Weights of a small GPT-style language model, trained from scratch on English Wikipedia.
Size: 13 layers, width 384, 6 heads of 64 (3 for keys and values), MLP 896 SwiGLU, vocabulary 8192, 25.5M parameters.
Training: a variant of Adam for these matrices, 3041 steps.
MLP neurons of a small language model. Each row is named by its layer, matrix (gate and up: input weights) and neuron, and shows model dimensions 208-335. Each number is 200 + 30 x the weight over its row's rms, rounded and kept within 0 to 999. A neuron's up and down rows have the sign that makes its largest values positive.
After each neuron's rows, "fires on" lists the tokens most often at its 100 highest values on Wikipedia text that the model never trained on.

L2.gate524,162,212,262,173,192,226,222,190,188,198,190,161,195,177,198,191,199,271,265,145,142,164,202,208,204,125,208,227,179,218,223,207,199,234,186,202,187,252,210,219,173,214,186,221,223,222,238,158,206,142,185,145,195,189,195,179,247,229,182,175,260,250,231,187,186,162,179,165,251,189,220,195,173,216,243,224,157,116,175,174,216,245,218,259,156,178,160,202,113,211,214,196,169,244,213,187,162,215,203,213,214,182,209,195,182,157,229,228,191,189,203,189,222,189,196,193,201,234,231,241,129,205,188,148,208,191,229,170
L2.up524,199,180,176,207,238,190,258,228,231,177,235,224,236,172,218,191,217,261,185,192,225,183,206,179,206,225,203,259,158,223,246,218,214,186,201,232,179,253,160,244,213,192,231,238,254,278,192,168,158,212,166,196,222,193,183,130,207,219,186,193,188,201,220,183,215,157,253,216,189,209,242,173,228,204,224,171,201,169,245,225,211,257,192,220,234,217,213,183,159,218,195,219,171,203,223,144,147,217,206,202,192,164,153,138,212,159,192,184,211,137,253,205,178,196,180,194,194,217,257,240,180,212,191,158,179,214,170,222
fires on: " dis", ":", " miss", " take", " took"

L8.gate480,235,198,211,158,226,234,219,146,138,204,195,180,191,248,167,192,184,201,187,209,238,173,204,136,168,255,204,251,253,242,176,164,214,246,229,208,170,196,237,175,188,286,184,223,138,260,225,244,177,240,232,197,224,169,224,253,161,187,154,175,174,131,238,211,226,210,221,191,226,227,199,117,234,213,165,224,182,213,213,158,198,194,186,224,204,216,219,244,161,207,181,206,148,225,161,208,160,192,185,180,185,186,192,219,237,180,244,153,216,258,138,227,172,223,264,181,259,177,206,210,208,199,140,171,192,239,192,229
L8.up480,221,184,196,228,214,165,163,192,242,202,196,260,172,242,227,207,174,216,221,194,163,195,221,191,214,245,203,188,235,220,243,215,222,193,190,238,195,217,238,239,221,191,200,200,149,226,283,190,160,255,220,216,228,221,226,169,226,171,193,162,180,213,178,220,196,161,190,204,259,252,193,210,181,190,219,205,206,217,278,171,199,196,206,206,226,241,262,204,175,238,208,216,156,197,166,222,172,219,139,167,229,219,210,197,196,176,188,196,243,224,228,205,207,237,183,251,171,261,187,213,195,198,212,198,165,158,206,217
fires on: " and", ",", "ess", "/", "ab"

L8.gate493,204,210,188,186,197,162,215,218,208,190,147,127,167,205,188,193,193,216,210,223,177,226,225,208,135,243,217,205,175,187,171,199,208,220,241,197,220,215,165,225,187,183,217,223,202,226,191,239,249,200,204,224,250,183,190,224,163,228,213,213,210,149,192,171,206,239,222,216,234,183,219,170,155,254,196,190,201,182,212,154,184,250,201,221,133,187,193,187,200,197,170,190,154,209,164,204,211,158,179,189,211,194,180,223,180,176,181,216,167,193,180,224,178,179,199,209,196,178,190,171,149,223,250,139,258,267,184,232
L8.up493,218,202,230,246,186,184,245,134,191,214,186,236,216,161,229,214,236,166,229,212,164,183,210,226,155,235,251,202,212,232,194,191,207,204,191,199,193,204,211,216,276,154,207,197,213,228,133,188,200,172,198,171,192,210,216,225,294,193,159,207,234,175,205,246,161,154,235,141,252,211,215,179,287,136,183,202,188,189,188,237,249,168,265,206,172,211,229,265,149,220,203,228,234,228,224,243,181,187,203,175,216,152,197,209,208,166,190,189,241,210,209,167,177,221,193,211,233,213,212,142,214,183,200,212,167,199,224,232
fires on: "m", "ig", "n", " (", "im", "y"

L9.gate350,270,201,203,203,235,186,247,213,217,210,226,149,180,251,201,227,169,230,197,177,244,152,182,174,211,215,156,140,213,185,207,212,185,205,212,234,125,130,204,240,204,228,192,227,171,238,183,247,232,202,184,176,283,156,226,157,212,217,230,182,233,216,197,212,228,210,227,236,182,166,191,157,227,198,154,188,175,186,255,229,206,214,113,175,241,208,226,176,237,182,156,219,186,206,165,230,186,170,136,138,107,181,126,192,243,152,186,238,213,249,184,191,212,191,217,221,160,212,236,224,178,233,155,178,162,199,224,206
L9.up350,232,200,184,200,154,137,171,165,185,212,234,204,168,178,189,197,177,239,214,139,171,184,201,184,152,235,158,184,226,238,174,202,223,152,192,199,175,197,200,204,225,168,247,139,169,260,213,219,197,172,211,225,193,215,203,186,158,169,176,205,182,189,158,196,204,224,227,174,221,187,248,163,199,160,166,198,240,194,235,160,208,214,222,175,233,208,195,243,142,251,274,247,251,204,209,228,170,217,185,220,253,149,207,176,238,186,153,190,200,208,221,235,165,211,214,172,193,210,186,187,178,171,154,224,184,184,226,204
fires on: " of", ",", " and", "ing"

L6.gate91,247,233,245,241,154,204,216,189,214,185,232,205,204,193,221,230,137,204,162,243,233,176,180,161,192,246,216,216,175,152,179,153,207,184,169,241,182,178,229,215,206,228,215,171,181,234,189,145,197,231,241,169,184,238,142,213,193,218,243,204,213,226,187,227,210,176,255,196,232,208,193,163,292,176,221,210,166,154,195,222,163,212,196,245,242,224,237,215,249,217,221,218,212,204,162,152,192,213,190,190,196,208,248,219,192,192,158,186,172,231,156,172,159,233,165,208,169,190,205,246,181,238,244,204,247,221,176,253
L6.up91,225,205,167,214,160,141,207,191,169,225,220,226,228,220,218,256,201,146,216,173,232,208,246,213,218,218,191,215,239,252,214,226,226,212,170,201,172,139,265,181,224,209,195,207,198,249,219,173,232,178,160,164,232,162,268,175,168,211,205,195,205,177,223,211,249,175,250,228,139,180,206,198,187,252,206,268,221,158,223,137,192,147,216,189,222,170,198,187,177,193,194,230,199,137,235,177,226,195,169,150,183,265,184,185,239,206,195,197,173,183,196,209,194,244,240,179,196,197,174,206,259,230,221,224,219,210,147,198
fires on: " ex", "e", "ference", "ul", "an", " record"

L2.gate749,188,200,206,292,198,214,248,224,167,163,215,153,190,194,178,179,225,231,179,186,207,198,175,169,208,202,135,190,206,143,222,198,181,166,216,245,194,208,241,200,212,202,213,220,224,194,200,224,151,250,253,182,202,151,167,216,177,244,199,181,202,149,184,203,216,209,170,199,201,190,207,189,257,217,208,192,249,242,143,160,235,218,176,198,179,175,147,168,237,202,185,127,207,200,214,214,235,170,193,214,142,213,273,173,242,232,163,178,195,193,156,176,183,180,233,197,194,175,189,200,168,146,193,207,251,203,207,210
L2.up749,247,231,200,238,216,186,231,209,158,200,201,217,168,171,214,196,232,219,159,180,189,213,178,200,209,184,187,181,187,204,218,152,196,153,247,209,216,251,188,210,220,197,201,214,145,215,193,202,149,167,242,190,185,234,205,242,201,229,192,189,144,227,210,219,235,115,153,180,197,241,172,180,151,207,274,193,235,242,151,252,168,252,192,230,143,206,168,246,174,216,261,202,174,219,202,128,221,201,260,260,164,257,241,196,233,227,178,193,174,163,168,158,205,165,187,175,194,190,199,224,160,202,194,184,202,211,258,190
fires on: " Ne", "ke", " Ke", "oe", " sc", "bo"

L9.gate248,192,242,207,219,209,214,194,147,208,201,198,254,217,133,229,159,134,200,229,215,186,188,212,210,220,185,185,205,175,191,168,196,213,188,183,144,183,225,233,227,202,218,210,163,139,177,164,220,236,200,194,202,209,192,248,220,221,234,212,206,220,181,210,200,181,183,236,154,241,228,172,214,207,177,197,193,181,193,196,226,198,189,214,183,240,244,205,205,190,227,145,252,217,199,195,188,248,167,214,201,208,263,179,184,213,184,178,284,154,177,210,189,279,219,96,139,232,155,189,152,218,162,170,212,183,236,180,213
L9.up248,190,223,140,160,207,230,207,195,210,220,237,181,204,184,201,270,169,232,174,198,215,215,217,231,241,266,272,206,232,185,225,234,224,220,192,242,216,153,211,257,170,191,196,197,214,164,171,244,169,270,200,181,182,143,227,188,190,184,164,186,202,198,221,199,197,187,254,162,211,224,202,200,255,165,196,202,221,190,215,164,207,245,154,248,193,188,192,187,164,202,208,176,167,141,170,182,177,192,161,201,179,192,242,188,225,164,155,180,225,183,228,221,249,141,238,164,223,174,231,191,202,170,210,208,208,206,188,213
fires on: "."

L6.gate875,141,172,212,184,171,192,210,182,141,192,168,158,176,165,214,209,217,165,191,211,252,210,231,189,184,163,206,212,196,204,206,185,211,160,180,201,178,224,140,214,182,221,205,222,233,147,185,231,173,228,222,225,221,150,150,145,183,217,209,154,235,194,191,258,223,196,252,211,207,225,235,192,207,176,261,151,201,203,196,214,212,207,207,255,179,220,229,152,186,164,176,234,191,157,193,211,169,210,221,239,155,179,228,180,180,209,202,223,226,146,203,90,217,132,182,145,234,160,219,269,184,133,182,153,178,230,186,201
L6.up875,224,209,243,185,224,150,209,232,146,208,200,184,222,192,233,196,180,165,162,204,239,242,208,207,212,151,174,178,271,216,183,171,194,241,178,178,224,179,179,211,218,223,150,257,186,193,169,258,205,188,181,166,208,193,190,251,158,265,182,242,206,195,229,215,211,230,191,218,198,226,129,161,153,222,185,178,197,223,206,203,240,209,188,210,201,216,221,246,169,164,180,224,195,176,183,197,158,207,209,256,160,189,212,236,198,217,206,209,201,198,146,178,255,199,203,181,195,166,161,194,156,223,160,186,183,216,221,138
fires on: ".", " is", "or", " |"

L6.gate400,196,185,224,174,174,169,215,217,179,188,205,200,120,208,215,173,231,208,229,148,173,173,220,182,188,212,195,145,240,173,202,207,176,219,164,204,129,170,188,228,176,223,188,196,153,207,196,204,233,207,195,237,156,173,226,232,278,190,178,175,246,233,173,184,199,228,166,201,204,218,232,247,208,191,149,155,216,219,115,157,205,201,164,188,242,229,165,214,215,174,200,217,255,203,218,158,221,212,148,204,185,210,232,199,164,229,252,184,193,260,170,186,228,235,175,131,239,199,208,239,189,170,221,222,186,217,201,234
L6.up400,204,199,253,230,139,178,192,196,201,201,250,258,212,202,253,202,235,212,205,195,202,189,185,152,167,178,194,191,195,204,189,238,145,183,234,238,196,172,221,179,181,169,202,179,205,190,161,225,249,228,244,187,167,203,218,164,237,223,152,193,249,249,207,205,202,211,195,166,150,227,180,170,159,194,149,235,199,226,192,184,179,132,167,207,227,194,197,197,214,195,138,176,205,181,184,147,210,224,231,162,208,174,224,236,261,198,267,215,186,196,238,154,184,208,161,182,205,170,181,259,171,203,211,229,222,208,224,272
fires on: "ary", " of", "ac", " this", "anda", "O"

L3.gate544,171,178,142,235,195,192,229,173,239,210,266,216,160,206,219,126,190,191,216,157,183,211,229,261,211,221,150,170,200,242,207,198,181,214,195,185,156,223,253,220,198,233,207,176,185,257,181,227,232,221,210,215,198,236,188,191,152,268,202,202,187,227,195,235,139,216,183,219,235,221,210,153,246,214,206,181,132,232,191,205,195,181,212,168,235,219,209,176,191,188,181,176,217,264,135,201,172,195,161,154,144,234,205,221,216,174,230,253,154,260,243,232,235,246,189,239,188,154,180,232,194,215,156,159,225,185,196,232
L3.up544,180,145,166,258,182,223,233,205,237,170,239,239,154,206,258,167,223,199,240,162,208,205,204,263,202,228,163,209,192,221,165,201,210,223,154,194,188,220,241,240,198,220,192,152,179,239,159,208,192,210,224,237,193,218,191,221,139,249,190,223,201,236,192,231,125,185,152,221,225,190,184,154,251,242,203,205,121,225,245,212,198,201,247,196,241,261,182,161,191,182,210,158,186,272,191,213,148,219,138,210,196,233,199,200,217,179,265,242,169,238,220,217,176,321,195,241,220,170,164,225,208,219,173,161,210,192,202,241
fires on: ".", " cut", " came", "stant"

L9.gate467,223,194,214,220,182,208,174,250,212,176,248,182,192,217,156,202,181,181,203,192,190,214,168,200,186,162,219,176,229,200,176,140,166,197,227,198,240,239,169,239,212,163,189,198,173,177,208,267,151,221,223,213,249,217,233,187,163,181,210,205,208,154,190,214,158,239,237,217,178,232,176,188,188,177,211,241,204,246,247,239,194,178,193,227,195,207,174,220,216,172,191,203,250,190,212,151,150,200,223,177,186,212,254,192,140,163,222,187,179,226,157,205,167,180,178,195,162,177,196,225,193,190,194,201,146,238,142,180
L9.up467,196,210,209,155,243,192,183,199,213,200,198,154,171,319,172,193,181,284,225,210,194,213,190,226,240,195,237,220,185,168,175,99,172,231,212,160,260,214,247,178,246,191,143,205,219,140,181,223,193,196,162,199,193,157,238,148,164,233,208,181,274,203,188,184,185,168,158,221,231,274,211,203,189,215,195,184,200,188,193,221,201,167,203,163,165,134,284,213,221,237,161,198,193,216,176,133,205,205,196,153,166,173,218,180,188,212,274,182,163,208,173,193,170,194,149,170,201,195,198,202,226,213,231,211,258,197,224,218
fires on: ",", "\","

L3.gate575,172,150,174,214,187,213,195,187,231,202,186,202,179,261,133,235,160,205,216,170,235,205,217,242,185,189,170,183,200,238,186,211,176,167,247,238,192,174,245,149,212,162,150,212,210,170,231,154,175,220,218,222,224,194,187,190,209,227,201,177,195,269,239,185,170,135,236,215,217,169,198,193,190,183,214,210,220,213,205,162,224,230,255,176,217,201,170,124,207,233,208,192,141,175,216,216,236,215,206,192,129,231,194,193,197,196,193,241,234,266,172,168,160,211,227,247,196,203,137,148,219,220,152,186,200,227,190,243
L3.up575,153,226,206,220,234,180,256,205,135,205,172,192,214,183,239,214,207,141,217,180,217,274,190,199,231,191,176,180,205,249,219,200,178,173,227,132,229,191,182,154,236,193,172,219,214,175,236,143,186,153,207,228,202,184,188,225,212,182,241,152,180,213,215,214,214,202,158,259,196,227,228,190,141,226,227,193,225,183,197,240,179,227,165,169,223,195,201,250,183,231,278,166,183,246,195,160,185,223,230,220,232,224,191,197,204,245,141,182,237,202,166,262,195,182,198,206,189,217,238,190,186,164,201,252,211,190,210,162
fires on: " out", " against", " "

L3.gate578,215,162,166,172,173,221,185,180,198,196,268,202,197,222,230,165,179,204,203,223,184,212,196,216,175,202,205,186,223,193,202,226,230,207,187,171,212,228,247,207,186,206,202,160,178,273,209,187,243,182,164,177,195,174,170,170,186,197,202,186,171,211,194,212,175,196,207,201,248,177,192,186,243,192,214,229,148,208,247,229,155,164,279,183,167,213,199,189,204,200,190,240,181,160,169,208,206,205,190,245,203,214,184,131,162,208,208,211,198,196,246,170,208,184,220,198,202,172,257,213,242,188,203,169,177,163,233,222
L3.up578,224,171,154,194,195,228,194,216,215,180,181,198,157,229,264,144,163,190,223,166,224,235,151,186,264,206,194,207,193,168,192,142,207,213,181,159,229,193,164,209,179,220,223,216,167,187,228,256,229,167,165,204,191,195,194,195,179,212,188,230,180,185,175,210,222,219,232,252,230,190,190,232,272,231,125,213,155,225,217,170,234,209,243,198,198,242,237,172,188,236,164,197,211,180,232,231,240,215,187,213,194,201,194,183,206,292,227,246,176,211,160,147,196,220,185,158,178,151,218,206,252,203,252,190,147,241,163,181
fires on: "."

L2.gate328,243,228,217,159,189,200,248,238,230,207,242,206,198,194,232,171,213,231,178,194,210,177,122,196,179,210,172,178,229,230,242,221,200,213,176,214,160,184,172,188,218,232,185,226,205,182,247,226,211,185,186,192,244,245,185,196,224,275,165,192,173,244,221,206,178,247,204,205,277,143,198,210,193,190,189,180,171,178,196,201,197,210,207,236,185,151,239,209,194,232,167,208,203,206,184,174,157,198,179,207,211,205,176,182,217,214,249,196,208,212,218,186,189,127,256,179,247,169,174,239,236,289,234,163,155,213,224,230
L2.up328,229,225,241,174,213,161,217,267,214,225,202,175,144,217,243,214,190,231,160,219,154,219,160,180,237,193,167,248,185,199,245,228,192,215,168,189,214,197,206,172,215,190,194,197,157,190,219,206,196,176,157,216,274,202,224,184,215,252,184,195,216,192,295,154,215,235,164,185,274,173,219,207,212,199,179,235,174,192,195,242,220,132,215,180,189,170,200,190,194,255,169,181,183,186,194,179,160,197,184,192,201,209,191,155,197,209,192,190,226,152,177,223,173,120,143,201,254,187,205,218,221,260,221,172,167,191,219,184
fires on: ".\n\n", ")", "\n\n", ").\n\n", " Gal"

L9.gate657,234,148,239,213,118,201,241,171,173,184,216,146,185,192,192,230,182,215,253,221,213,261,207,136,189,239,154,223,213,186,119,186,115,195,164,166,188,193,255,231,234,198,235,220,192,189,237,233,176,270,215,173,261,219,271,199,160,186,178,216,188,173,211,196,202,194,237,205,205,271,184,215,214,192,239,219,249,231,216,174,244,200,215,236,207,182,194,150,220,183,230,219,249,196,170,197,164,214,176,172,174,184,254,233,207,185,158,180,153,219,194,245,174,188,216,227,189,193,134,215,205,170,211,169,185,182,195,191
L9.up657,203,201,235,189,185,202,182,263,230,209,252,211,165,236,200,196,181,252,186,191,192,194,118,207,272,180,184,176,196,181,179,157,169,207,177,193,176,195,205,203,197,216,189,202,215,168,176,237,238,227,188,208,191,226,236,188,113,199,206,179,194,179,209,181,230,179,228,190,176,185,254,235,199,236,159,169,283,183,203,171,220,206,189,191,204,147,224,210,207,178,212,202,221,203,145,147,229,210,189,223,209,221,155,212,208,145,178,226,169,207,201,195,200,177,164,243,195,185,160,258,191,180,195,175,225,233,232,258
fires on: ",", "),"

L2.gate356,192,163,236,228,193,191,169,173,161,208,158,186,191,165,225,191,162,178,202,176,209,216,215,175,168,196,191,172,158,220,225,221,165,200,220,249,234,227,199,175,218,188,166,214,209,137,150,183,178,159,220,218,191,224,203,190,199,254,234,226,212,171,163,341,165,194,157,200,200,248,223,230,197,187,210,186,221,201,261,206,138,170,185,224,189,213,166,245,152,168,226,197,233,225,203,155,195,183,199,190,213,224,226,172,220,234,248,232,193,180,235,244,213,194,240,222,202,176,178,201,218,172,188,230,227,190,213,194
L2.up356,206,218,167,238,183,193,239,199,190,190,158,188,201,204,218,198,202,155,220,210,167,192,224,207,200,190,246,208,162,177,223,176,195,254,144,212,187,168,223,225,216,189,156,197,222,175,232,226,245,186,207,187,225,174,215,173,258,159,197,149,291,206,188,203,188,248,171,216,269,190,248,187,166,156,231,161,162,201,255,143,185,212,229,240,118,208,162,172,205,182,218,200,247,220,251,177,144,217,214,191,268,225,192,140,231,197,205,201,232,194,179,246,171,252,183,139,196,237,241,199,202,164,188,205,124,169,206,208
fires on: " due", " what", " These", "–", " Country", " late"

L2.gate596,190,219,195,281,200,207,174,179,180,224,229,244,177,179,215,135,155,198,192,252,185,233,161,181,199,209,202,190,214,269,151,197,221,144,204,172,190,210,220,169,196,191,233,166,183,219,214,170,237,200,179,192,173,272,220,174,257,210,206,221,152,165,194,160,197,189,261,240,193,187,185,156,250,164,182,223,250,215,223,200,208,122,220,175,263,196,229,233,192,176,212,241,192,188,171,221,267,184,178,204,193,217,164,189,237,210,186,198,212,153,188,202,212,188,237,193,202,166,241,171,267,267,252,235,146,189,229,248
L2.up596,203,210,190,207,189,207,163,235,233,232,233,174,225,220,166,232,197,207,190,201,178,188,220,181,207,184,231,205,237,188,161,167,181,160,194,228,222,162,189,164,164,166,225,194,177,143,196,147,214,200,242,237,214,178,183,201,231,190,239,144,187,208,223,152,198,282,228,194,207,225,221,239,198,203,142,137,175,120,258,204,246,200,195,228,230,205,185,189,218,211,221,191,208,124,226,220,184,214,216,191,246,215,179,211,228,174,187,189,215,216,162,225,132,200,262,208,172,274,177,175,191,213,209,214,252,218,188,210
fires on: "y", "ic", "ies"

L4.gate40,197,153,192,156,154,242,165,154,208,241,199,172,250,237,173,163,249,147,168,260,253,134,240,226,236,194,193,211,184,181,170,196,163,205,228,239,213,168,254,212,185,205,160,205,195,199,259,182,229,223,203,166,160,119,204,199,213,223,217,164,206,155,199,180,165,230,160,152,217,177,193,228,180,187,272,194,177,241,173,167,251,213,203,202,168,201,164,178,198,175,209,224,219,159,193,226,189,190,271,204,176,173,183,205,270,191,153,240,186,178,215,191,210,186,219,184,142,191,178,175,172,166,195,214,188,192,147,197
L4.up40,228,181,181,216,176,201,222,161,226,173,116,159,214,204,195,161,200,161,166,186,231,214,206,173,281,164,145,228,207,199,205,156,178,171,210,175,159,202,195,182,178,207,174,185,207,218,138,253,174,179,215,185,177,195,180,150,157,240,185,211,159,123,183,163,212,148,144,206,205,211,204,186,199,172,234,199,220,226,214,228,222,217,224,231,210,224,155,208,166,165,180,182,240,230,212,249,251,216,254,258,198,244,208,205,231,225,160,234,195,187,193,172,149,191,180,218,214,184,219,144,124,209,238,161,106,208,175,180
fires on: " De", " Ne", " Ke", " Se", " ne"

L9.gate574,210,175,198,225,192,186,190,203,265,201,148,225,180,186,177,203,200,165,228,175,151,123,208,190,162,185,154,197,217,186,204,202,188,201,219,190,167,131,156,192,211,261,200,228,214,182,177,225,148,222,208,171,215,180,157,187,216,187,231,155,227,188,223,197,204,237,201,173,201,232,192,257,210,226,229,233,238,185,204,222,208,197,262,168,198,132,174,153,202,155,205,213,183,243,182,160,194,221,188,160,218,258,204,195,215,278,283,202,207,241,174,173,226,196,186,230,200,176,191,200,211,187,240,198,193,200,196,186
L9.up574,201,185,204,183,237,160,185,232,243,185,229,195,236,165,214,263,193,183,248,191,234,152,225,204,253,209,204,253,140,249,182,187,211,197,206,234,213,219,197,190,182,212,205,230,217,211,145,283,188,227,240,178,172,160,218,211,148,211,211,210,199,219,223,158,230,256,185,170,201,207,201,183,189,182,194,229,246,184,208,213,228,205,224,199,200,225,147,187,259,177,186,202,219,220,199,153,144,214,201,212,235,157,249,191,247,243,217,226,162,192,206,174,199,164,278,238,177,144,200,179,146,210,242,202,195,173,236,245
fires on: " of", " ", " by"

L2.gate380,257,196,173,188,255,192,163,180,170,183,247,207,158,214,205,221,225,192,214,187,224,231,193,280,229,167,180,156,216,220,169,175,257,188,234,195,185,247,216,239,154,161,216,171,164,229,175,139,218,205,177,198,179,196,199,187,220,230,214,208,150,259,191,233,199,143,309,216,194,209,267,214,242,169,225,222,192,200,168,202,180,218,219,155,219,184,235,252,212,186,225,207,205,213,204,194,218,197,152,227,178,202,156,180,259,247,196,192,258,179,158,215,222,157,208,189,154,150,216,231,264,263,215,192,215,203,243,226
L2.up380,218,239,202,201,246,199,213,181,206,234,211,204,227,220,250,262,244,200,213,212,189,192,195,116,113,190,230,187,166,210,214,170,200,183,195,207,230,198,221,231,201,144,150,227,173,192,206,184,201,234,224,262,126,165,206,179,176,200,217,185,199,213,180,260,197,254,178,157,179,246,172,164,188,169,185,183,252,252,177,197,193,263,142,242,240,196,168,181,259,235,131,161,216,230,163,194,197,208,192,157,190,146,235,262,87,247,186,211,216,173,192,206,187,241,237,155,134,221,204,200,202,154,187,229,245,215,230,183
fires on: "ies", " as", "is", " Canada", " Canadian"

L8.gate544,254,180,164,166,186,178,200,224,203,187,209,219,228,188,208,205,189,179,210,175,245,211,209,165,159,205,144,195,238,232,211,159,205,257,188,224,188,227,274,209,211,186,191,178,154,183,193,165,175,254,258,162,188,167,148,216,255,184,251,208,224,214,207,176,196,204,205,224,173,145,202,182,217,157,220,231,199,196,227,212,242,213,175,206,187,159,203,183,196,202,167,194,202,162,231,187,213,190,204,199,211,214,121,205,204,197,157,231,216,202,233,229,208,183,236,222,161,215,130,125,194,197,164,226,189,249,246,176
L8.up544,170,219,194,211,229,197,226,242,169,265,128,215,237,179,190,248,233,226,199,219,178,200,197,163,195,193,195,258,220,174,247,154,131,170,205,227,194,211,187,227,247,234,263,186,180,158,209,185,181,207,224,223,214,230,194,242,183,159,182,217,196,204,260,161,176,221,191,247,184,198,212,202,277,233,197,203,215,202,172,191,207,212,183,220,171,224,173,188,187,185,233,193,209,204,189,183,238,194,238,178,261,183,169,146,230,193,191,193,186,158,226,213,194,205,177,183,128,241,211,216,236,160,149,178,185,208,178,236
fires on: "\n", " |\n", ":\n\n", " "

L2.gate290,165,158,211,232,198,185,191,214,242,251,185,167,166,211,191,161,194,178,214,166,207,172,164,188,199,151,163,182,173,184,185,169,217,194,216,217,202,173,189,207,222,223,223,211,137,228,223,213,193,215,170,185,206,177,166,159,183,257,203,226,180,214,233,229,218,227,278,176,318,179,167,187,251,171,168,194,204,229,221,204,220,161,149,193,179,210,247,178,214,222,165,196,208,134,142,188,207,210,211,221,177,215,172,239,215,204,238,218,167,231,236,209,232,185,186,139,231,177,187,187,201,222,191,192,218,212,182,268
L2.up290,166,181,195,227,222,140,190,201,219,236,182,163,154,187,212,153,212,206,200,145,197,140,155,210,177,154,169,185,158,213,182,186,211,209,211,212,204,156,170,232,228,229,209,175,165,225,197,206,199,208,178,206,202,169,170,141,175,253,210,220,193,221,247,227,211,207,250,185,313,176,180,185,226,177,158,181,194,215,208,211,245,159,142,190,170,183,239,192,195,232,168,190,221,135,133,194,220,215,214,228,169,231,175,204,200,216,225,223,167,213,236,178,227,197,189,122,256,193,181,211,220,214,169,172,213,233,196,268
fires on: ".\n\n", ").\n\n"

L2.gate457,192,207,206,221,208,191,203,213,191,206,157,243,214,234,154,184,213,199,168,204,218,229,252,249,198,133,226,213,209,174,283,162,185,232,206,209,189,181,189,189,245,203,256,224,183,184,238,215,206,193,219,229,268,222,253,224,196,207,188,211,162,183,237,164,236,192,202,183,166,212,242,277,216,215,261,193,210,173,203,231,197,158,219,196,182,146,147,131,212,244,200,184,185,174,157,196,221,165,246,220,224,179,168,187,218,242,163,277,188,213,244,194,195,182,177,182,189,196,199,258,249,182,192,231,158,240,188,178
L2.up457,194,189,162,212,186,194,166,247,191,167,151,191,182,272,151,154,201,200,183,212,185,168,245,209,152,168,188,246,232,177,236,174,182,234,211,212,166,190,234,176,191,180,238,214,135,243,213,221,163,171,211,228,257,211,204,200,235,225,196,227,228,178,202,240,202,203,235,195,174,177,191,197,198,229,240,198,199,201,236,245,180,238,227,181,208,201,185,197,180,240,212,160,178,256,149,156,201,188,183,233,188,145,142,187,250,238,196,218,210,211,216,249,178,228,246,202,206,199,243,217,184,216,239,204,219,197,193,165
fires on: " min", " (−", " Min", "iss", "56", " Wang"

L9.gate190,148,244,193,187,200,198,226,175,190,224,182,202,204,222,203,159,206,185,197,210,162,191,210,228,179,201,146,206,170,194,183,172,211,147,264,178,190,180,203,214,252,201,192,194,178,182,220,233,186,184,198,180,233,198,178,180,240,215,205,227,208,190,193,210,175,247,198,178,194,179,240,208,193,199,182,192,175,185,254,214,185,189,197,182,219,218,168,147,189,182,178,213,215,251,244,182,186,157,230,214,196,211,184,172,190,207,188,201,184,234,252,236,210,195,191,177,185,162,187,213,247,131,162,203,207,216,184,214
L9.up190,194,222,154,205,151,173,196,209,203,171,220,128,248,160,197,190,188,205,174,181,261,222,251,165,239,201,234,141,230,211,242,185,172,233,202,172,232,216,263,202,216,175,209,175,202,192,193,208,185,241,206,159,234,230,170,209,189,206,201,163,196,196,194,165,227,178,248,214,214,190,134,194,192,189,153,170,241,150,210,218,169,242,206,131,176,161,198,170,185,222,212,259,208,197,265,163,184,209,189,170,152,178,199,203,212,202,201,208,246,227,233,250,196,173,254,218,222,208,225,241,231,244,214,247,163,203,207,196
fires on: ".", ":", "av"

L9.gate303,200,246,262,206,181,239,199,230,242,215,211,209,201,233,223,232,210,191,170,188,217,250,220,208,217,211,180,258,201,227,225,179,201,208,246,190,225,209,204,203,206,185,162,193,219,136,232,198,178,195,185,130,159,203,178,199,199,257,183,193,230,228,166,184,248,226,224,227,211,208,186,223,182,221,215,238,229,215,228,172,201,171,199,154,106,212,141,148,169,150,183,188,188,163,138,185,139,207,188,251,240,249,223,190,260,182,197,205,230,263,216,171,169,180,185,179,199,217,165,209,174,188,234,192,187,226,202,149
L9.up303,187,250,208,205,175,252,254,208,206,184,198,198,194,214,228,190,194,235,198,206,265,221,176,177,207,222,214,232,226,165,154,239,160,193,199,246,190,214,213,229,186,192,211,243,182,152,140,217,161,198,184,135,188,231,219,224,170,255,197,190,221,200,164,172,212,201,214,181,213,206,177,237,204,212,191,276,155,194,164,216,237,239,183,182,234,217,219,168,222,187,218,205,178,192,169,143,204,194,178,207,208,179,236,192,249,173,214,210,210,257,175,158,196,177,266,250,187,196,141,155,144,238,223,223,257,239,179,207
fires on: " in", " as", " with", " at", " of", ","